MLP neurons of a small language model. Each row is named by its layer, matrix (gate and up: input weights) and neuron, and shows model dimensions 0-191. Each number is 500 + 50 x the weight over its row's rms, rounded and kept within 0 to 999. Numbers have three digits each. A neuron's up and down rows have the sign that makes its largest values positive.
After each neuron's rows, "fires in" lists the words (lower case) most often at its 100 highest values on Wikipedia text that the model never trained on; "fires on" lists the tokens most often at its 100 highest values on Wikipedia text that the model never trained on. A number after a token or word is its count.

L4.gate328:438573449556474446505430497515478525535476551588612465427531532543552443542446457508496551504558535486476391536427434482395519507470525566477528447560422466524466391623539585505431584509584465494524529425512460550456530561443552501539481445485543496518443452476589479549531537524497573490411485551552536554403506469594429508439540437611514564534496543477482444467522459510481439558512449512456482532491410513574596437494511508560624490549497560456490523527482525477521523484419458496503497539460518605513584576492483549478490606485499537508596492501511486602465483467496564533
L4.up328:482448430546489471601494504549476507480532550500567483528504561540557561508391521511542528604563439501473500499570416431479476491564481500512510470491518489468504499480470612620459494547531523423524472456518459384452467436563587516563436551546496468484479510459486490495387520489536537380564538409487483504490472492538545448478488457463510498532534501402435529474565576524513499486607618542435361538495459464620512537482490469475443529454545503471544531554562463476599461563516370511479555427590487546548566499447472570480522496498472423534528511530544522501459490446393430463
fires in: "to" 80, "t" 9, "not" 8
fires on: " to" 80, "t" 9, " not" 8

L9.gate56:457513476483513527506453541492436485531522545523448483438508553555489457498498392524445562468548531500501463665527413537480515506463532561505461498522510546458532402508424572493496519551563525519572477463513440515467539554415473488485423503599593596449541600524592503544506431492523531438528544434433614466487502518498517534416463558529428489489480449467499548485562526473433449468429475454493451464432419497571491484562554532608544506506486455377544597449425456602492555537492565536494484486545501570533568520467458533548501514471584487428400462542434550557532403477563481433
L9.up56:466492427480477542413423546474483496496491542486510467475472567537579494555421526534459593463435473515446583565587493585418492457437485545514513435508504476472495468491394490542540540534470519525493410563448512513507545505467517460564494537464532482390460503431484537532431424542546582512547494451431561544557565482447566582493451467559439525589520571443510391536540516552458487424454410542430487509513413478591463475403512549547476596470532433415547520486426583530572540537489492564484483571459580558516496518464540589386554550431434465501492485546533506566447496485508455422
fires in: "to" 77, "in" 15
fires on: " to" 77, " in" 15

L2.gate316:503454624552496451489431567517566488515550472569466510445447552478374499502537490544527524471583524537569600523555506495470525497501505484538484413526504472420533448551484452562533444595530504476484574466537533522481501430528485492486429595431588543492481435526508540583454486484580502498464477525538521508532504464578437600501495546469504539587528465537542603526518553437462421450453521542446526528492463436515510502534538478507563504558538434363498531475439496524459464492483408416483425491655441477442593533511414537486586513479485451538534485455498648507567584578442503488
L2.up316:494496560590528494480455484461490552568560521569475418531473484429538511611395568557461552512467479552521432498497471453436567524391495494432489450519497541588491489509593502469552481543526487478515471478493520489548550548537408464486504508461501468531534619544436559558642511484555552536535453571478508446567516571502518514451599475480488522443564464498460543576475555431504430369417568499566534449550506490497493467537507444453491471464487551349512420485391452388477435468539514467432556515501439478364610452498533460532453505502486466565472529491504527512492516485562530485
fires in: "of" 31, "to" 22, "s" 6
fires on: " of" 31, " to" 22, "s" 13, "ing" 13, "es" 6, "ed" 4

L2.gate258:543521476483502484490512526459507527433459402521514503558541533531556408468423421493462576474614500500405471561521525603482466489493434489492398502495513478517493555516531427494539450483554434438510522417523513563603497529503470513555455478440564505521564502543507458434580450473476517512422522385550559418438520503494425556493516465553565505588498543499497436417523477559437496526479523501490509506526490556466575506488516427510590531497470606437469421551548482514474550475504440467546506572523471580493536493554521444454532591569483654640664469510499463447561456490506533434
L2.up258:508425608452541495586525436463564564472450451479409479516545560535428475486459518511549570383448452458527467487479424541525549438569513486442485396518489552491499599525591561527512496502600593513474539431467544416458482474546520509433494485487526506485468450607441481392441517522544571476493450459512517606469519502461462514481601562442530437536587444570475564522540498452412542464454423490490437537532522526457595575527462464464528490433530513423454531516486470497495459465572520437500641470481479556560513476507559511589500474605469443431507549475429492452474425490482548501
fires in: "under" 18, "on" 17, "to" 11, "of" 7, "through" 5, "source" 5
fires on: " under" 29, " on" 17, " to" 11, " of" 7, " through" 5, " Source" 5

L4.gate51:462522461438334505457576553519539479604528493508486489555500536415517467522379461407511513472517493446363449612510522562453491479507498483600504464510448465458458397558454557586552456553462564501464587474511460514472466437464485593549499502442482383505476447562472480436503537512529472499507526489512492505431540478534555613588451473545419504509542525582526489514570609394482536517488481515454477426547504504512496499469545446499459522550579500470477507445473472470441540464442397424520499495529568605564500446511498480485463533496484475481556503472560429538398428425510558539
L4.up51:484585523549438441479561538475460569490504433495483529467478528518544308535414460518490533441553516486568520499507393462488501471475467491534575498572485444474465458520427477464569603518515512424462507544439455572435486597489571522606492457455516506457490540482444571537537438435614486529441486407480599505467540497508524480417439485507462457511528501529439425480521470471461525489524519465481541475523465480489541442506471525420597542520550544500449528637473465631451488502428412523493477459443571472589529417496488458472530555525553591567481412518531430518479462430443484434
fires in: "to" 48, "t" 6, "helped" 6, "can" 6
fires on: " to" 45, "t" 6, " helped" 6, " can" 6

L3.gate222:418440502513487516403484500403418497495593531471526529521494530560573550496533501455498601466541443479553514497467446420391576548621530506513498461548467473426455566527499600550501628539488583471504463460491433488491526515454497503448456463562423523520530565553491493530519424535490576453438498528422501448592403494519488510457527512538470545474560615471493490511471594465471411451418455470573543472558450457468444555505541480495440466525555469496584541452448466504460567388463497470436517572488582627551512493591510576465499506479582450490463498501513480565524458466471486601
L3.up222:489482452431584520552506559534570505536555425491472566382505521469553495537488521442478482422457398444472488557521466506485465577522456536606589469487499504471436440476484612559484611496583438441458495556487432522442553508532431489532475474543521495530536543553517533608548488489484572483510526521571442453510470499578544485544465519580504478497541501411464424533416502494523511564492451584495480501553450567470560451513470504564540611440477509526466540494600512449546509461525416591500503497455608538503461551552453573447456412420579426441485535463483583517462472468589622524
fires in: "to" 80
fires on: " to" 84, "ck" 6, "n" 4

L4.gate99:552537504500515365451523551538566560472548471404430427479477517522494455551403519595516523421544454520459475501460397534451545548496461582459411470458530575400422391497532508569463505469555511418473501488464509539521587492553471433501521491505615561486466561420561465546458617511512472452569513571521479434469458493514596430452465475550488527513532489492506493503555541582467471580426482481508526445477497469603419434460416567541500435561504502498445555467570537517491458468494506508420499386496511397489557570485487591523487521493538468453545469565603560503495490450495485467
L4.up99:454469490465483493437551584520431501381506571428518481513506496572505499502525454540503551503543520581513464505579474547534480459493480467514578466511452553531467516445520501543449616550504425349454543540526505586503472544520492495510493533451497470580434474400439438477513524509530555472543473464515448424502485447470578473541530494574472434542602403443594484493477526513494499499504475501447515518442506505586531489424586559608598604602545576405533459486412531540468501471416476515570507471560441520515442527499538500433394490550456461469537530483542545386466464581472386483
fires in: "of" 47, "for" 17, "in" 16, "and" 9, "on" 7
fires on: " of" 47, " for" 17, " in" 16, " and" 9, " on" 7

L8.gate266:449484509511427486516538473492526504551570501533527486512479487531551547570443541468612512477481426492444503475502491521617548540554437497517546526452544503550468505462549408435454556518364534477578558529460464584617549450422583492481413466487445490615567544462534454466481528540518476540443525466437468558531412459470561474502458599532546500537606437530519457481509414546415472592541458480588500528488455550540554481590650518547509490468561531468488489470526510509504424442479510572463494457462524576439426495481551411508512511552490472494615531542510527449558493466625462525
L8.up266:485411482488606463430570443483491497468572553454468484469507502508539432521464440584397510463501596569480455561557531558563578522547428456521568454587481473579531477397541486497517441517459602520532439477486564499517544470464480434468462410585542490442457500423419556510581456494458466570492535510451555427454480460445543540499475439558374486504488450562532461485510548547504520513534555448533502483430465482433494432486488437496399482544535473537498444510473483510482424499598551486502440568497572474516436558484584414474440529561629448481456590472434462589453542534457469496
fires in: "a" 80, "an" 13
fires on: " a" 80, " an" 13

L3.gate86:502490491520556465479428507574488493558535523533494517514540454449544462595506580447463518528462463483521521502424570416531491411406421403633446480536514526490483436568508478449543518438445500511478478520430477479432476562534450515510489418554583461477545581578501520519604499516451425581548511544472493508487501492541527458500497533433543484568524526554595561383530553554450546405471480592460488516578499543542461567516438417528470562411606577472576551483384522534433462489508449488595529527450481557545574437470437437551437492410496508529504449498463410504505501450539534545
L3.up86:527469527501553532490546546545553473520493518498559510429502502590461530483411371468471498417525465447468491510427553386473461407395437491550485461471430491523502516556456450485384502493428494445407467555528586542527479535467550496588438485472574517502550541502469573527456492447510461474508529542564394560621508470507442547507468535460468408644464526581541554493525498571498479463456519566493478568524527437567463440516551533525437531479503471534541493439493442573489444484565508543609551579469435498487591537585481485497472508438464498540463399524581468484477634511524516460
fires in: "while" 19, "although" 13, "but" 8, "though" 7, "are" 6, "despite" 5
fires on: "ough" 13, " while" 10, " Although" 8, " but" 8, " While" 7, " are" 6

L9.gate358:451460537541538388536445526445537471524516503575633464569529517541498501544328489459528533441385462553475404477538522522463447483437514490530431481444523503505499498603525539455463505527432444403565497485495483408541536465439534557519483520467507514426484424422544505469420488451458460515588505440460498443444504571480455584501416447538563541531513441495487515480606572568462464414567500416462553562525539523507517487546508448578546532514513512442435506573565453471524455514462497482475506449515464572482625510503537534514524554422505411512595504503587518507497488567545566410
L9.up358:533479625543430571461384473480496556532530573449529534557469447546453525511503471616442517505578495442468507505490395450479498525509506480495550502560524562448445441546461520498575518495599532589506516546562504477523499492493545498500506407502466498594441528492459542446574543596538509465467543501551547410505444426496377579483513515483530426391538565488480426492465563486557620511535509426471525541492471528462489525497550485566481474505486445449491497490525619387608578571508546436559549530563512527500537480566508518479501452428503550498462450535517602449431576543539587431
fires in: "of" 63, "by" 14, "for" 9, "with" 4
fires on: " of" 63, " by" 14, " for" 9, " with" 4

L3.gate294:463572427511532493443500497624476501558483467525556516483524494527517473492460565549522467525448518509485472498470458500575389578582515375519542512493557516485492473513532444554508532541483425501438502580462486479493486512521554505467435486540462526526537501465531562476489476523457488580595593477469490510471502567497568617440595442579413573542643466433570545475565541509561400461509465465494528500436518459617503485429485482638460606520526365480535570486524440477447501521503487415417509480536568447487534415461484546446501518564558490503518524508498525567419507544399501573
L3.up294:529443530504562459474635481564471465411501508482547532538533481517510451540436524498506434493555477491527506545519537511463553435459555564410504505398588511518533473544467597608527556510514493508531521509460503530473477523430462535495570456577424498522535549532570474618610536525465521580550442538528574542384480488438588435499424572563558485501502539490513423505564482549556586554561514522465475504525519506477485451434475477509512450528479570577551540516450548607457469491600604507542497451479687457521453542526540569543478483448506537495482549453561471433528499439575453450
fires in: "that" 94
fires on: " that" 94

L4.gate69:514568574505462369498420484493532543530428577524495509494502469419423461550528568428500448411500597540440460589463501505564523473457540446482411395531538487459433378590480386449514485505522519446565535448556496483580517469524460498502467504460493511530561442493554527492468480504489574481600504462528602544526439493491452568646511489504521482549399567560453479545486498501465538475528442470439501509581523471515551512410419458515548573476545506421480563475508519482631490500427430472428484572586388420526500537469449546478514519517521479552561512461497541472487534487483537555
L4.up69:481469542504468548495501547463517532462570498474334516504426479521585476541467491515456513486454521517470493521486475522480528539411571507527537436457556510459519488523573409453421481527582592473511516416485543453539609490408464524414505568512556480482451456458507562530561475478514550512545536428452475447550514475410581513485517509523511454504493574503529519397422440483466535410462493449489468440482558512590538467525548377505478478639619505398557472463497550438625503501448545448586533473471513500445568502516527577603502443597476504455515481587554508466467500582512434510
fires in: "of" 97
fires on: " of" 97

L3.gate106:438530475498511514516483524476531579559412491426548446552498482464565486635406607484575540486533523519518496582510498482484511475439455509440547404497530521476455454529536475488418594475546476494521459539498530474440493529501492441471429456518481479600423406490478535536544479574466533490625480429436476539476498460550489577523553442548485590399525529431573474459471515478431491543518527534516478440466486448522408474424525512528547488549560563408631433568421529460473486488435472543520553483411505514558452510460432439490537568584414501559519403502558448581471478398489563527
L3.up106:474518508456418406466538464516518493512460411443477497470526553487517484486543504493477467518597517515495553522511477539477458452459479438464486540446574563561470507496562468451426563440577462521516533391517524483460471506412479436415464458461469498584477529467583504504469542391574438574511587537540548476472591504520485500523509593484450505443450458539518465428558414407499560457559449465524530455454531618582593481446457496482477590518532527426488446527579513529478484554475394477467532504476438587455438487350472455453513383488580561516507535506406524439531474451532508613
fires in: "to" 23, "can" 17, "may" 12, "could" 7, "must" 4
fires on: " to" 23, " can" 18, " may" 13, " could" 8, " den" 6

L4.gate60:504453459489509500454449513515548483573457404546487515556522528515523540459439587467514444534532453478514543590484552500535445474514488478521478511464543490506572513482487494498566516550472527408492452554421547514480492544511601603483511404570490622518534507555484592501534458561541514507435483553550549542476544478448507525416566538534548495557554554535457481489525620475495415469681489464397492429520520549514514480585601521639425469419481550554468596569466438528464517563457572465462438499477469487510473522470527531474546633543480444468602502596502568483474550494536525487
L4.up60:546488462391484492545537508381490502544509506486540547487480489480572481483554482585548504564560453510516455377508546456515550484435490460569537528568515440570538475485477591551573481573458576468427476457502453452516525529532479455519478492561433540521450508474494524501432521571430573521536570541514528450528520490503552432457662520568439483418471434613478464490483587399390455503535477487443503493536537526378473478496509552441528487527537443483496518412487440485474546493495450470455459549440510567465608447449519464509494554618501537431437515521401443572475554448553576419
fires in: "a" 57, "an" 23, "american" 9
fires on: " a" 57, " an" 23, " American" 8